MLP neurons of a small language model. Each row is named by its layer, matrix (gate and up: input weights) and neuron, and shows model dimensions 0-191. Each number is 128 + 24 x the weight over its row's rms, rounded and kept within 0 to 255. Numbers have three digits each. A neuron's up and down rows have the sign that makes its largest values positive.
After each neuron's rows, "fires on" lists the tokens most often at its 100 highest values on Wikipedia text that the model never trained on.

L3.gate502:136115146123075100119100090140123118072108115136127141179132169169122157154145118108089128102105126069113108109154084161163078124096138148131165127125121127096128146109110101115138144138135191151113126098122137108118130077144123163138132129107160100135128099139160132134110123170094152151127141131082117099160148124158119126120110071168138131117110141121114151119117148154112143116114141170136150109105129191159123101145155106141149144124162125126112141161061144127133133114150134101136145128128136124156128148101101084101106092124099136178125160138160176138110105134134143119
L3.up502:130105122100109143151148112117120081138094123125114117070155131112139155142108148097143113080139105075155092138091120107157151128121163119126104109072152125097101118083132168119140119137123119083108149147156152184107127094125115121159144148124120127112121130110127160137092106145109107159109134152127129140102139116149139123135169107166155120115098131175135126120137138117168178144127129167134156101139159139083130154081133124090149126084121132117143118118124115136106120137175150111139123107129132126120154141128172077163091093085121088139134101117155115146177115132063125156
fires on: " be", " state", "th", " time", "ur"

L5.gate114:094118113151133148165115123125139161157057110103129158095121112114154161142114130161149111080148136129127119125129087119151108161120112116161137143107112112109099150151082124153115082097131117193136137128111111129106132116141123132157160191120132103084094171153110133172119131127152167143133121103142158145099162116099114163180131094092143100119094112094105144118147116116128146146114085133180109156110118157144109111115094109109130118130104117096133100110159107124128123132090130124074120138116085117122154118110160114092155117113159144118127123151119122183119123083097123116
L5.up114:120116130147122132165135146108119123123144144121108109116147108107134102104113119140189141133098119139120140081163133122159090175112124138137166124118127115138160106124121135148113170155146126126092106121143160119121152114104185117164105128145169106139129153205117101085132085117093133097166152102142116172110179095163128144104119108147115127155119115170117048159146125121111115115108135139150081136142102101144122123153137127177129157124123109100123130157160115146098136137085150144138165126154149107152154182116125138100167127145120106161142133118137081143137123143105094152
fires on: ".", "tr", "qui", " sq", "s"

L13.gate206:110122129146169047138102174145169168173102121123110165101127116133128121116122176156126143146139134145144135193165090121105142130139136139147141145165147126144089153163137111123121142108128115114148101115126130087107098100087167118139143160102138155116131089167123117088120094133170159122112122129111102168133127115111158105156089149103142101118116122121124123105137106078133144116126151164132169117128124147118096135110122134144128153111148140113140081148128143145151181124134061114081155156150103129147172124117122160090145111088141112127120131127121103144144138096099138166
L13.up206:156129128107140134121159167162128133167120146146150160131153133181127135111073132148152097149171112141129135117123128129105128115163087151163133147154124143147129149127122104132144151116078172156161149115121101120144122097142133132142096115100128181135149134152106121124123100131139154109133122132122164144142130148119150126088132128119112183123122149128092142143149129143148109132101096104181100135142144104109166083118107083137123169132182090140122136109088120134080140171149171111120118091159059164128116093144182110137143099094121110118067129143109154135132104162135123128
fires on: "n", "d", "k", "t", "st"

L2.gate154:137155120095140115138145143201139097119116142134089134167154161116106168142123128123163137142129092095110129106121131122139114114188089116077108107128089127104112131118115110118150125075107135135164171122139112145166160139148203166111129175084130156133102152094129112168125124144159139087123105108131146106176136119140114133124127133100119141092164122117071102138126119152097126156155141118109129157152113152140132122143137115090139098136125145128107122119141123144157142137163151089109160110096064139129148154120134126070104144148133127091094140089109113128124144120139158120
L2.up154:103149107105172167075098118139137127120170158118110113133124120145116126103100125120096132131208098069144120164126121117120140138136118123109144128140118088128097162122139118124101122129128133095120173086124111156157119150117095107133128111150140112113165104100132095140100139131162135110135171139157146123140157111093157106123156115090129115153175142113123081118128136155141118120124101143161147092142100111099064101118129103126115106106123098163150120117147105086107092141122078120174131136134146109138107114165105111119131170141115146120165194103106124118145170103135105093
fires on: "s", " UTC", "al"

L2.gate335:136114105116161099096114098095132129096085110139112129096133108113091155109094123175139118126170129166155153157158130140127165146192162130078161135163148121125160120123098109144128131113165076098114126141099152152124128152088148121118148130129113161152115145168120132163094133173120159126107173153152133172100098113119162140122122128118141089085149174092076122070132134137142107153151121155120125150140108111129154158142120120124115088113130144154109133124093120134145142139163143152121159138117115138135168103129164176087134093125161137123135107138145141137085138140109143146
L2.up335:147113119135158162129148122122122079139138090132110117107115153184148149081095128147149132148140087147156112178088116157098125132106147120138138114116087117139181174099100129148142116134119114131114122113042146133121157103147124145163141135093104120103114066108144126126157102104172094116144128080113142117104127122108134112085101114070139127156112152145052127129140096186108121146123102098112158123112105131112153088103130120130138144124173137132099165120105129116121146118137154135106099108123111118123137145104129121115119152139137083105110119142129160154133093110133106149
fires on: "al", "ing", "://", "s", "T", "st"

L5.gate492:124112124119188091106131154157106125129135125132134116115118117113125190098081121148146145131134090115157093159154137124098055126130120179117127123120111123132123140144101090119148165101158140184145132140094150108138109101125127160154165138061162136120114107129105124131107106156137120118095140104100165149098105104131170129106131113139147126135148108089082145111168109160065149136141142127142173162120159145105074130114130111134190152088107135124116146135155138111119133134121130113101160148131130134152146106138139108123154127151152102084133169137128169129149134121113161128
L5.up492:137091151101185104128075155182154113097190118125108122150118163111120130131148106127128131164125065116157116127151137131107133137118126154113162107120114107146108149164145101109146174099167153109166102134136181159080133128148163128158128127101159167171146121137082081135145126090082137130140116113103122146128127133143118146147140143127112139142102160123084153152110109092098099110122113158131110128150116140131074096150143104172143131108134142166116128124119136124143113138149107146117126156119163143169142094133128142132088171115100104136154163133103156111086151128114144127
fires on: " school", " football", "s", " church", " team"

L12.gate411:122116135139148147125132160144105137164102144117157127138080108103103157135091129105119143125138142094073139137136087142136117138169110152158126140159153129109091160109103083130088101171116153142154066180114116127145125100113113097152122126126170141171112142159148155133146122118129128138113119128130101164116135157133164090175137121135137092126169120133150087126129130136093116156154133119110132099132157111166121120127156129104123134099085117154144064140104146117154103143171092085125128139154150109112129150144087096121150134139110056156116150103108140150123134129134122063
L12.up411:148148172103153193115138141138130122114149136142132119123122131097152137156103111088092096143133165113117142119137126174140149120115130172178113108118155105107086130120130111133104147151119148135121092116112104168107128105076098070110108098135115124179144136171147149160125135129117147127129186136078167096167120164132112123127155140164125139142132144140122121137106166111153128107125113132085146085163162119157149095117159142107124107107091165122149073126146142127115118172181131106150073136129150157117121153152121126120113151125121089169112118094109095120145132127135141145
fires on: "in", "er", "u", "r", "i", "en"

L9.gate409:138095121160151133125149095113120104103142129157131138102101141100142128102120112150124168115173104142133105139110166101159118115154141111092150124143137099123160145116128084141145189133149139101146171127098108107148142161126115079140146125124127144084130105133091163127108146157133154148113177121105179177158090122174141139145056103082129098093128147112118125087164131135143110140141093148116113106091125129147150130096148116121158101111168134146113114130102118170136155148166095146138160116128097148127161131135186088119107151110106127111137092118117153161134154124117131157
L9.up409:120127140068165139084117073107093129177153130162158132157118072120117111136126126159098120140162109074116096101152147084124079094161119121102135101140112145124088170111141129118135152126104104140113137116145093158131148089151103126107125148149133135104131140131149138128137123127173102146107141079140108144143134171150151142126137166137111124141165134116153106131121108100090139163138140078152171113137130123136136129109107123194159155111133157104151149129159146128131118121110097103106139152123136097178169111111139150104147138145143152097155164131172115178142120116102115138
fires on: "ing", "ation", "al", "ance", "ic"

L9.gate237:132099076146136151121117113119124164187135123119102125106108108130118146140135115142167141139125113118087120136095109141106088137145129131126128127163119110132112153155152140111146178166124161140134069115126103124123127097113156129076165131089170158081091123117092112127123132132125132143113094145120114155134146119110152112155132124181148107066122121102089124085119160117121146185140099165201154149139125160100092105132105146136126120142122133149125084130160153090112127133113147117121178162156120128137187095148141131113154123112136132116112153148136164139092133117162166136
L9.up237:126131111132099143126180138111132159155106141067132092102116149149142111162155102137144121127123117058104139117130153128066126117128128104146173137131166141156094162146170131108149147140101122182149109085091139147147133074103136157147115131144173108060088132120099126160140104186135103132159175182131137117123101145131113137138151124134088104135147162146136108140112108148145130159111138093127105120119128135103086125121129121094125140151123123115117115136161143146120136151098204129136123137143099101133133109169139096134136159154144119152138157123122147112117106144139152148
fires on: "\n", " |", ";"

L6.gate411:153110132149189063112162127105093098104122164090114100153112079125145165125133109191136104111154133111117151111171118142141137124116150125124101127157109131121136116148120147136140156096112108110137138143150089116117081145077176126111110137125131200098130123117127116140110104124129138125108152083119155132121107103120150146148113104115143080100154155087111113067145139161134108145176092125159119182129136092103120131105142131087172129147115142133149113128107108139141115125172106088119113100141124138083117121163122140087152155124142111135130128122101165147127157115137139151
L6.up411:126129123095180140114100150135104104149139139121169152094150137117093083160110128141108133055122139142109114122141117134115159118095117113163124132121109114114114117135127128139135082144122096111128128127134117131085143078132125106157110161151147164100136110086145153097104132138127107152125119125107105118149134129141130095066138116129100130143156127133120137137115105123146130125130124116164116049086138121119115155109139124119115147127144114146108111126093112157139170125130132108144140083117115213107130136091096142119141169085203143087140141088095107130096177096092107114
fires on: "se", "de", "e", "d", "m", "re"

L6.gate254:120147108127163114077144098154122131087097137122150119105125157131084118114115131124137130095157093127136144086096105139155141168111127107104124132153157111131108139154133129142109132086106137131111089131123152151130135103118145124096135162127181131136136111100106081146122153156145147126133111103151140131107130082094142126127103078141156086120105121098072131139127171137100120118121182111160140167132117126144122116104152122128130084079136164160129110135126108112161098187146117128129180162201119069145174144110137137105152145155125163141148148141147176159118131120126128119
L6.up254:124138100076094117139155116157140146149093127074095168112112127160121093081148113130131129106141124139148089140090152077115108154100163101133130139097131123132134136108147172153122108132140143161146110115137077097086135078132129137126143152167169119137132119072109165134097150171120112119125176126140146144122143133122122113097086122156135170144117142168090136178130092124115126146091141090071112098127147123155130149136127122124130142133147124143097129125189118125115156131114135149169172148104147118131182167144143166132140127140133132126125140110130140148078143140091150131
fires on: ")", ";", "/", "ma", " |", ");"

L7.gate409:128134107125152100112142111138102119127118111106168129163143133116091130148118154144122124146118116130116169133108120159116106132155118106134121116128105123109128127183095125169115162145113146173148085136131129107129119097130159132157158141094132149146092124097137123136112110136101159143131123129086110153133139114128138124151122079106153106158143099103119159138128111117071137139101127128188134143108149128080090139081134120146133158151102075146146100178094104113121125157133095050063123123198109126170136140141119123114119132132107119157108197115117125147159176129141131106
L7.up409:124153141103130170136147112132127141098092120157110089098128131133172150147116115149142117116160102096165165100087067178097153119116102113124105115162106126152122124126113146128127147123124098179138107168126096136159133091146151132157122125136112166147117151107165119143111133113180136125165120139092185113106126123104137131157211099137123158135166105141163160128141127106142144108125131124166103123100113055120150151124121113141143158128124154127118117128113126162107146101140134095113115113136110117086158155156141110133112150198108088151114157123126093149142120146138104131
fires on: "n", "ov", "r", "z", "d"

L5.gate193:128145100122140175106131166102105091115141146123158135116155119146134164134090139134136114153102113136103090158152120105123079170151130130146156153132158104135210152067095102127140111128135093126087150085152116096111143098145091150141139165110121151107134093141119161147134114137136123149119117143153102132116111094115118116114119109121153131117117135091095096127134117175128105158138168131156084109099174095152102096128170158152113150148164154138153113143089134152144183123175131163132138158146130110157120110111178121115105143118119158100163129141145109133139116124158116137
L5.up193:118153144143121076142135142085126141122139126085135157137130105134134140063141125124072127188108151134142112114130123148105086106144156153122144160129145126145110131125129129104120176125106107121160125132144116119152142120127054117103109084137113135129106105231157159129127112152148086163140141093098166132119113136122113172126125172108119125096134135156096163116099073131138148093120131103109123139120121119172135140128125104100156150116139132135139124139126115144120119129140101125106111119064122097105122156150145153111092168121161135154125109107176121088089136115112141127
fires on: "ul", "ru", "B", "e", "d"

L5.gate170:121108118119151090093149134120111117144108123108114134134130102120129158096100115123157104197118090142143140176174088113101154116146128184139128141147123091133119161136146157128136169153147165088170115148121091125140078108129135145128127128102146108103125119116155154109088156178174140135066129133142142138134115109138138105085131122079146085134152161116137116114173145126151125144139154133132139135151165106086090165132159123154133158103207120129116113137110145141129131143130136112150130129088123138101116133170152171098169127158167105133129136122155127161121143124149143148
L5.up170:097122140147159100106113118149083103158116113132116112142129150094144150141131143134160127159107108122124129114174119149143139091124147101143150125096126128120145157155163117135124123097125118146186154130161132146136127138125148154118111133116149090078145087137159122111146141128165134138113146190068184134114182090170132163117122133106145162167165187117112157071143121143145139149114127159127126106109159139125139139124070135112113104167178123116156149114104150124149124114098196121119123096126103135142092143135111170118127133101113103163081134134130155138132118135160122129
fires on: "st", "der", "est", "n", " class", "er"

L12.gate216:089095111123142087124124189086121138133119119104136117115134110153121134136102109111106182157109156059141107134134128149158127109111152117140176145114124117059128120132092112134115097110119113158125169138121115124108127150119132116163150109098169168110120093102158151158107097132144143094099135125133116188118140140114156116177115119151120123145171110086073075124133102142095131146134130110103119127141097107142116149160153124100126111123151140163142140139112128120102157104119072128097141138118126148115153107160143103113142107148172127117081131092157111150105086160120156144
L12.up216:112137107091135120131087114139069088145165069116137118152111146101144129113105117112134107124094151090106078118117111133127160145161141128161135104125146130108139146152147112100133135160119157121164144136107146101107097134113127141135157111148088171122140149153178160119118090163126125132137107101143120163134096153073131116113147135118084150153120132160141035104129188076150150139162135104116120144167097112103154115101140132101115119137147111147124104145085112123136133140108112144132151119155125113142127110144106126103115090108131123130062139105148080108123140102122137158
fires on: "-", "er", "ti"

L5.gate431:126150124147130143138120122124105116100076125118153161099122133132135125159091136123135152081128140105107126136129172132159085159143134130113161131125173114128153074115115138168147133095150130170073097116098182128150155112134144147150132154128161090116132143136116128159079123153125135125135131153127165144122112143111145146144141093088159124186133114158112127114206133123136069190132136146111152111100153160084147100107091122147129106116123134104131130170099122109155099143174166090110167096169120137103097139121116120127125126142140126113146114129141119157157151103111134157
L5.up431:135082131142119165087095161146086150115093156176090141089126072141127089091110093131092110100110124103080136148169139101149138133137093107121140145146103144181168137104119124102137165125116164109142124098147120108173138166180111134123130094174105111110108152136130112118134164133110111170097100140150106115121182134132130149156103120139143127144088143121138158124128173136133128138136183108094134158104124157137124092129144107153114100114111162125125170132120133102111106115119109107148113144162150124131147117078130136145149135117070126147159123114158144106108121111118145159
fires on: "T", " by", "up", " over", "mark"

L3.gate382:119109117153150124130121082145115126116098148125127156081141085137110132136101145144180147106166085131169130103116144101153131148124108113099155134120138096145159153126170088145140157117116125117177187116112062135128134117140150111116134152081131119061111122129107190129127141133158122126112150139132144112152099119131156169127149107070130139110114194106139148120156117148124098138157141154161106093135147131174157120143122137148139113171109071128094137115096135123142145134149171125127129129111099122131153095100174093111155106102121115108127158124138119153129100101110136121
L3.up382:138111118118181161123142117140146141145087123093116100122155115133102131106099132099122155143142101176155106141151128065117118126087107122105149131137089146121139130127135132126143116169126139120152196046106140128131157161096156131120133126121173085113127140125137155123131125114138178150115205117152089121122130117124135109133144094104132127169133142151107117096127135140100139102144154108154130098087116139135122105132141135105145111116142093122147109120151118129117196107098118122183119124146118149136220152127121114102121125110110124138132168144101134178130120112105116154
fires on: "s", "id", "ary"

L2.gate412:120172140145154106109129140149080126151116146124155146170110128105123144118127153164146129163110128139107131166109138084111138175117092166122106111116110125115133129152185089146108130135125138151171119141111171135103118109133154156162131145113157114104137099192112100110152094194123123164118092113128132137121105137126164149133115149078125137104134100078105170112135109126155175112123131138079115136173161137120123080102104122132114118115129118108108093113107101116140167135128138108095142148145104107173112144118143100139148132148149139141098148074164136125165142111078124095
L2.up412:126176129162109129114103131167120134151116100133147109152129092117135109130089135070123076118168140122083148144094130130131084160098119122134140163159139126124104108148135119108139138163149098119153146116144147096125160140112113116152185110123145098105129171166096123128095134119129121149107168160146135146115108128071133141134134165152121097122198157111098107113143141096114141101148151123120080122095108118113123151131077185119126103107092093108140114106132111154164130122146110142107135139149121121162149093124076174141138166083122120113122116141111129099150101084140114128
fires on: " of", "s", "ğ", "h", "d"

L10.gate386:113141095145140143157107132133088092122148134082129112156107121096101180137093129132134146105108094095075133136146071112142115091150151159122140164153115107115121135133128153122129142119134157151122128100120103078134101094110156154149157162060151128148102114132108150131130155106180120133103126159119120147112142137151154163157167094144133110105092116120128116104178144128103138135139111167151132168150120137134117121125115133117147122087099115113134085127077143118145137126106134100116100169133118149148148093103183143116118091173145176151103140117088118124155157093131116171
L10.up386:128161124143136147168138106092128129111167155131137090145113130067132159121116127142105112128097089112119129130120106097164127112117111130113136150152121130115116152121082164103141180137152141121129147111164110099105125111105165128136104150163134123145122086101093159105101170106150098124130137149160135132101151148142127137138140122140125155108083086123181129123128128164107127125095105179150112163154105099134124134105138162152131146084113112108138126125134089153114151117106157128137095161154164128142121127064136139139127103189159177180136176148099087078113140105121109143
fires on: ",", " =", ".", "),"

L10.gate368:126124111130121068111111126111098160187120067131120118101108119132149160131123136131151122120135113125154146104105119160121064155121140126112145171152144127096149130151112193121152140108103120145151113135144109130130106130114152113164110164126167110087108144126109129092116144102095125118068159123136107115137102120120166133140154112141132159152157120118135084142101085100140069156147182122134149143124123141135133153152128121094138193142118101138106144090107128154133163101116116113091142145143122115108156114145134127138136115174156106141113073160135114110055131115134094146
L10.up368:138073134156140090146127116142101130105119091142123050109105105107129124117142110187124141085106114110122125139107089160080135130124159149136127103134132129148122150155085145143132093137131098113111124122152140111083067157126145109146141128124143129081154145131172137130122125082140135125152082077170161144153093116098133112127104111165164108140144135128150126063138178105117113104116141113089133142122142142074125122089119132119139130165124103120124154164095107116128118122100155133139135175126102138119105115138127160127135147151170161166165136147092111134147145130105133146
fires on: "-", " land", " main"

L6.gate164:100106091157131091099148145093121137107115135147134113063110116139138160137118121122133148111106123127106128153148082140098116144140142112147146142125159139144152131178102111151108140184115118142177050159066092107130126133114156120112143112133126142134134166124122136115123141150108148103135084092159111185119091135121140143205127100160137105118102117156168144098142156123126116127118156127137170146154138128132124145156144132126114124094100143174154114146136149144159112105137084092102154150165140114098119133099132111097140104154152109162165142090139125146137133143164146105
L6.up164:132136120096114143092120148074086082117106130150151123137108145126134136151110133106108119162115148135147102151166129154123113138116129156110151086134125150115194108126107081113134132165124127125151127115118093122091123135112121139089152113092130105153155118170160150141148128133087127147117154093125098136101116151169138117124157122159149160171089123148104108116134120176087143121141110141100153094068141122149136149145130125171175116127129101145121111122110140118105081156114109135121128169134165156126113134200109091131125117139118068192100167122152125089136109133132148119
fires on: " Jon", "er", " Sur", " Er", "man", "or"

L13.gate338:104112144179098133073085195120119128136124150100120162163145102128112121113126126124161115129108098137124133123099110113109100168129101119135137140102116049142117152152127146187113116148121152109120124138138128117136092109140154158107154120131175112115114131112087090115079113169122141137129141112143168134110137091163171112164126103149151069119119136144112136067118094115130152106113145167127140146144147114118114119116150127126149090121123144181141098141157125121158168153149169103130107135150145134137126081139144077075137110130135143128087106087125109142126116111137114130
L13.up338:120175174164108119100100108153144188108145115095183116129119137144124102120110119110178160087103150182151101126113143166128131120152065128137168119092130140133108126133113140156142118130120125097109136139146154103124189130159115179145105124161129145112121117094164132144106136134161112123117115101124141132132188118155159103097151131157090105146132153134158109121140157129148142153126153137116112124142114109138125129114161146152111101124144136141130093159081139142115151152113135154101136155095101149172132103165106099130109146151105155145074149082158130160157146118148154116
fires on: " (", "+", " hold", ":", " L", "\n"

L12.gate372:091108091125135120122116170126140094195152110105131173171138059159105166170142111115151134135165125095115151094148139142153131106144157098133140109131143119101105165141107134165088116116129134117129130177123136118125130152125144125126147151161147104118139158109122133152123108150110123137093126117134169156137128140100118107129115093137111131136208118117127129127102113090114133161109165082112169089151084168082142119134109133093152172154147074114128152133096113079103142145092119151154140120106126129148148110129100116120170128131129112116134153151155144157136147123087146122
L12.up372:093083143154213100101113150137125139115109146104140089129141119132108146135139121134126094130123109150117113144083065146151203134102145135147135149144113126112153153170152135139114122155137144179167145131128120157092126133129155124154114147094111107098130168125136159113100108149117159159152135098191155105148114123091130139134118131149138170151139164150116121128118102124153100140095113118124097149084140138109123148117156130102119140080110122103120135136136101080121160117096159138100103147122126165138115120073149139147156097109133122131152165183153168109129117129127124121
fires on: "-", "–", " mid", "mer", "ti"

L3.gate157:143116100153159117141178091117135096120099117102094138136114106112124157118129107145173085141132107153113133095131126084133093102138103107139100116113130106126151148103172156149146167097148112126107143136129107159131147087106146128165134167143147150106101105101118158114120090162140159103108154125160124113140130093087114171136103127115130123144163121136088107075149125162124098155129094131130122168127094121142109164142175137130151193139098086150160114099131110127114122143102133178114133099132096164137199129149124114129111134126158127113097128134144164132156161085155133138
L3.up157:117143121109144102091137112143152128114147139119103089169152132171121127107123131139119122128175103120153147113142161112172134112127074120061155125136141124124129151155103168124152144111158113142124130097101129153164101139144129164124129120114169120100105113054091144103128104159154119121108144105195111138123140079126137130091143140120141097160139142129122112119157111117136151113094126158137114099112105130130120119184127111101141150138092072098139140110110128175150088160131115135175145150145123139150147095133123133133127148136131194116097167144115181094132079110126128109
fires on: "te", "l", "s", "ly", "d", "na"

L10.gate254:087159124125129094168125129131112135112098149139126139136128107121105157110135127112137126130109117097129143162104094127166136163108160130103115152127098097110143149141120136127140112128151103132128171141113082136123122127095112110160154127078112125131089156160107134146081066117119151128135149135104078153142114124097134180178125113127181123083138097134133143093118120141095134174107095162137116156123106092111089099172100128116170126132093156127144113172146128101126149097153138102117145140128089122163179126124166109111144127145166140113104148092136119115126134057101134172
L10.up254:143191143108106102145096137102117132131182147149103146137128132107136141095110129120108122163112098131127131129149089130119136106132156128109103146163076121106149151145116158113134184140132130156154131121197127111094156113098122113126084125187109154155139092149113165145091144111185118152113141139103100118107088152105132129128171133105140161082121130095153143138068095137123138158106124126086150121166114111123116148177145131141154120126103109134126189139123111142120141123117157150141119153106142118154113087114142146129140092147177150122113127151116130073121108115157093133
fires on: "."

L13.gate284:092123081145141112110130130104122122137112086129142134155123115136122138126133109119094115123119161099138164128118101142118095155096153145134077133143143118052158178106102180148099116077149137153159122142110136126138132080135109105159167123066135132121112158141138135184109145110136149119091147092105121154078091132147152130144136132146121132179134128089122089096139118133127129121122157106140195143154117115125097143160136132138177145140125086118122116133087108137108197125097126115098150167123113121133120114110139141126094140097174144083129127154110122130134109114144122153
L13.up284:127133120170147116116104130101138123124155094121105118135079142168126140138173106131137151107087165128149112139103178157090129155092120150101116151144171114109155144131110178158109122081171143152104127118108148123084095090109137114125126105119108092122173114105136166141101125131129155097126170101115165146148128115139105135099126132173130147162142144084159102142083109115112132080144121129120160157149121095125135113147104131123164120145149100142162125097095142094088175105143135133121129089132130146137132118108090191153089139104131158095115150154106114166147113109115130113
fires on: "9", " de", "-", "7", "en"

L10.gate359:112135132156125155135114147154108129141128119132157140115089108116029134149091130144133139149097146100092119110130128150090122176159145106185145132102124123147112157126130099129125132165104152138157141141082131128096126128160109143133142137151094174196149107155121140149105129111137152121172135115115114140110117127122155122137110097173141100114142127138095119147168160162135148169120132148171122099156154082127131123151123106126148100059111118169162068141131148104103131148135105103115154153187148123121132143130104118120133140153078132120137105108131143132136106112095113117
L10.up359:118099114091129113139134186066091091106140150147120169149137106108129159161115151123092120137114176125131163150161154176142100139163139169131132120113130136166093136107116093144116152129113134164136133142173116103130121150145136130136106136105102130113118147131177114164098106166097161154117170088115138155128126151127126108120132083110134135163156091166143154117093129186114154141082110109125153126125154142123122188149162152120129150124137127134098099130124100141130100140083144120144170126155119156130122115103159164124136112136165145185132157122185137125138115140141114109
fires on: "or", "er", "en", "u", "ar"

L7.gate159:137139095193190145114131154159119136149092131123175146158107103135120128117096149138151159160120126147113140177126127116124114142095136145154101152132105105123137164128141119151107056121103142146142101133141141104083134105160142154146162164091148123149143115179094093152130125165117158135133127102165163139147113115117134134112164125105161097124144113118103102091137089117116126118101118131113182117082111145112068130141102136132111119110150173168150124111141121116119180124089115093119158155106126096160156144102135105114120099135173121107092107159138138140126152129111122136
L7.up159:121178102084117142088126070161146101111149148184150117109132116107124138142050115104112112170112103177104126119114153119111149127141095124118139125118111134178114128088089129138146114120164111168122160116117129152144204129109106145152144135138131108103146149163132153151114152103140116134105145147130147098146119122171126128153115148123133172146156127124135111141118120170153155148128157163134108128143134116126128141077148123161096091152110106151117116126172127128121109161144160140133172146153119132156152174114170092142116135142134126119154122119153124137161134130110119047
fires on: "d", " who", "st", "v", "s", "t"

L5.gate14:120093142133106127128136163146117159128154125121142114131120134098121118162109137123106113107108130045139097135126104122164118136087138151145112153129108114093134103093119129135119145093116189123118160099164139098133112129158150185197144160111145119122140085085121126129073100150114122102073123092131120166115125119140136128126129099130135157146148124119096104107142127163133120116135136126159111137108142135106084102124144131112157131124165126125156113115122141099142167143081086086110155107094153128175110151093104110082163117124085109116104166159153140145134153103137161162
L5.up14:135123093117146157149168100107108130089131127130144125143164135129118149145163162090101123123076148063086074086130113156118114056118124131157126132109132162115138128136131170109105134146144105111136118090179185087127141125174117133129134106152128115092129124129121128096143101145101137146114112100136116126138108134151138136121124165114111094156140158119176118108093128126178144096086122087162156149116184095100105059141130127143085153146120104125088137167099131122125128148145135129120119114118103119160123147120117173151132124096101132133139121119145107135132122146153157148
fires on: " De", "de", " state", "th", "ish", "ly"

L3.gate285:142111116145166123084126152105118142110147119104145152130115098104164126158144124156117103208113120111075132112164135088145102110132116162132124122167105114122136155139140120129127100092146134168137119139123143059073116168089157132108147148078103106133135104096165173162113105146087151145122093139109135156140118112117122146130104135122157153117132109099105123110158130151175121100212128155132149142115131110070096134097163148119129133103131129117137107111133128120123185103112132148120137141158133161121151084116126121153150118107148145110120140112112154134129145119139133178
L3.up285:127114141123095086173119126143085099141129097123140161143114109148171110125122106094099141109155119135145092120103108161159118144143171095138172151155165128137118116140139119109122142143114083164161167129141159108125142154119158141128125139130092108107103119133098129136128107125110168100097114160101154140141110129125118115106109137119148145092164123095098177131124092107106157129140102095115119127091119118133157056126089119134108143116127142195132123129126124135134151097139108149065086099110117143133123114101128168098109111100175104077118082108110125132087169099133117155
fires on: "e", "d", "que", "de", "te", "le"

L2.gate444:101119127155163124125162146148119151120109112128142155117126081128110135157142111140122112118097107141115105108118129164117134095169107161107147141125135106135125146146112108134111145106137159105117149149117142039175129135137134162099127134113137175088121139173135156141162139158164148105125092101105091120169103120128152152107128123120149126101131147101074144102111115130091085129151112151107119163138130167156112110155125123116146096128072117157146107151101129119126081165120092095100131117127105131172125145137113138097135088096123140106055104112089111131080117098151147158
L2.up444:130122128099163129102111149156131112101135150152109120138132116095152180106110152100148163105107080156126144105144150101146129157139135130115147139144129120128060121078139147130119171104142160144165151124058143086130132153123111155113105097147122125165159108134088121123157147073110177150125196092123101134154157122139084147089156128073109093111137152111126093123106156111114122133142148144108100122119105163153114151105132115117145114113093149171117153129176132114131134165132129124139152139158150150112161099083122145100126132162107124125155144110085147133128143142129124136
fires on: "2", "s", "ing", " Awards", " by"

L5.gate57:116153087158153116159142119139121117154111148125146153111097107176105103178160120095176144130114137098115158131087144121136165127111146147105147180101077094164129131140115150158122060123120203106105154161097118106134129132119123132140125141143151147140100152122116168123112134102119169083149089094151087142132163130131121150139113129120140112077116145068144136145160142128137124144168112119167128150138151117158108089145129109124155122119145120127113092143135146118141128145165101131135143148109089132119122127116138157140179110151090125132108104081107142163160117126102154157
L5.up57:114154127139109146142099122104117129132160125157109171128090144135125126153154122135158147129158102114104128155087134114097151117101132130160130202117113131169145110138094130146110101106112150149164093158099109126111120176121146105076092123165123119127123105137101117139141128138125177106130117125132163118125143107111076112136127124103110175105115139097100145157108130106174090136145154111129086099155185131125164144135120132170137072121144164170111124146132129168149126150128158132105124120093083158099110123115102061114136133141163122148117154087141081143142141153104123107
fires on: "N", "-", "it", "cle", "ome"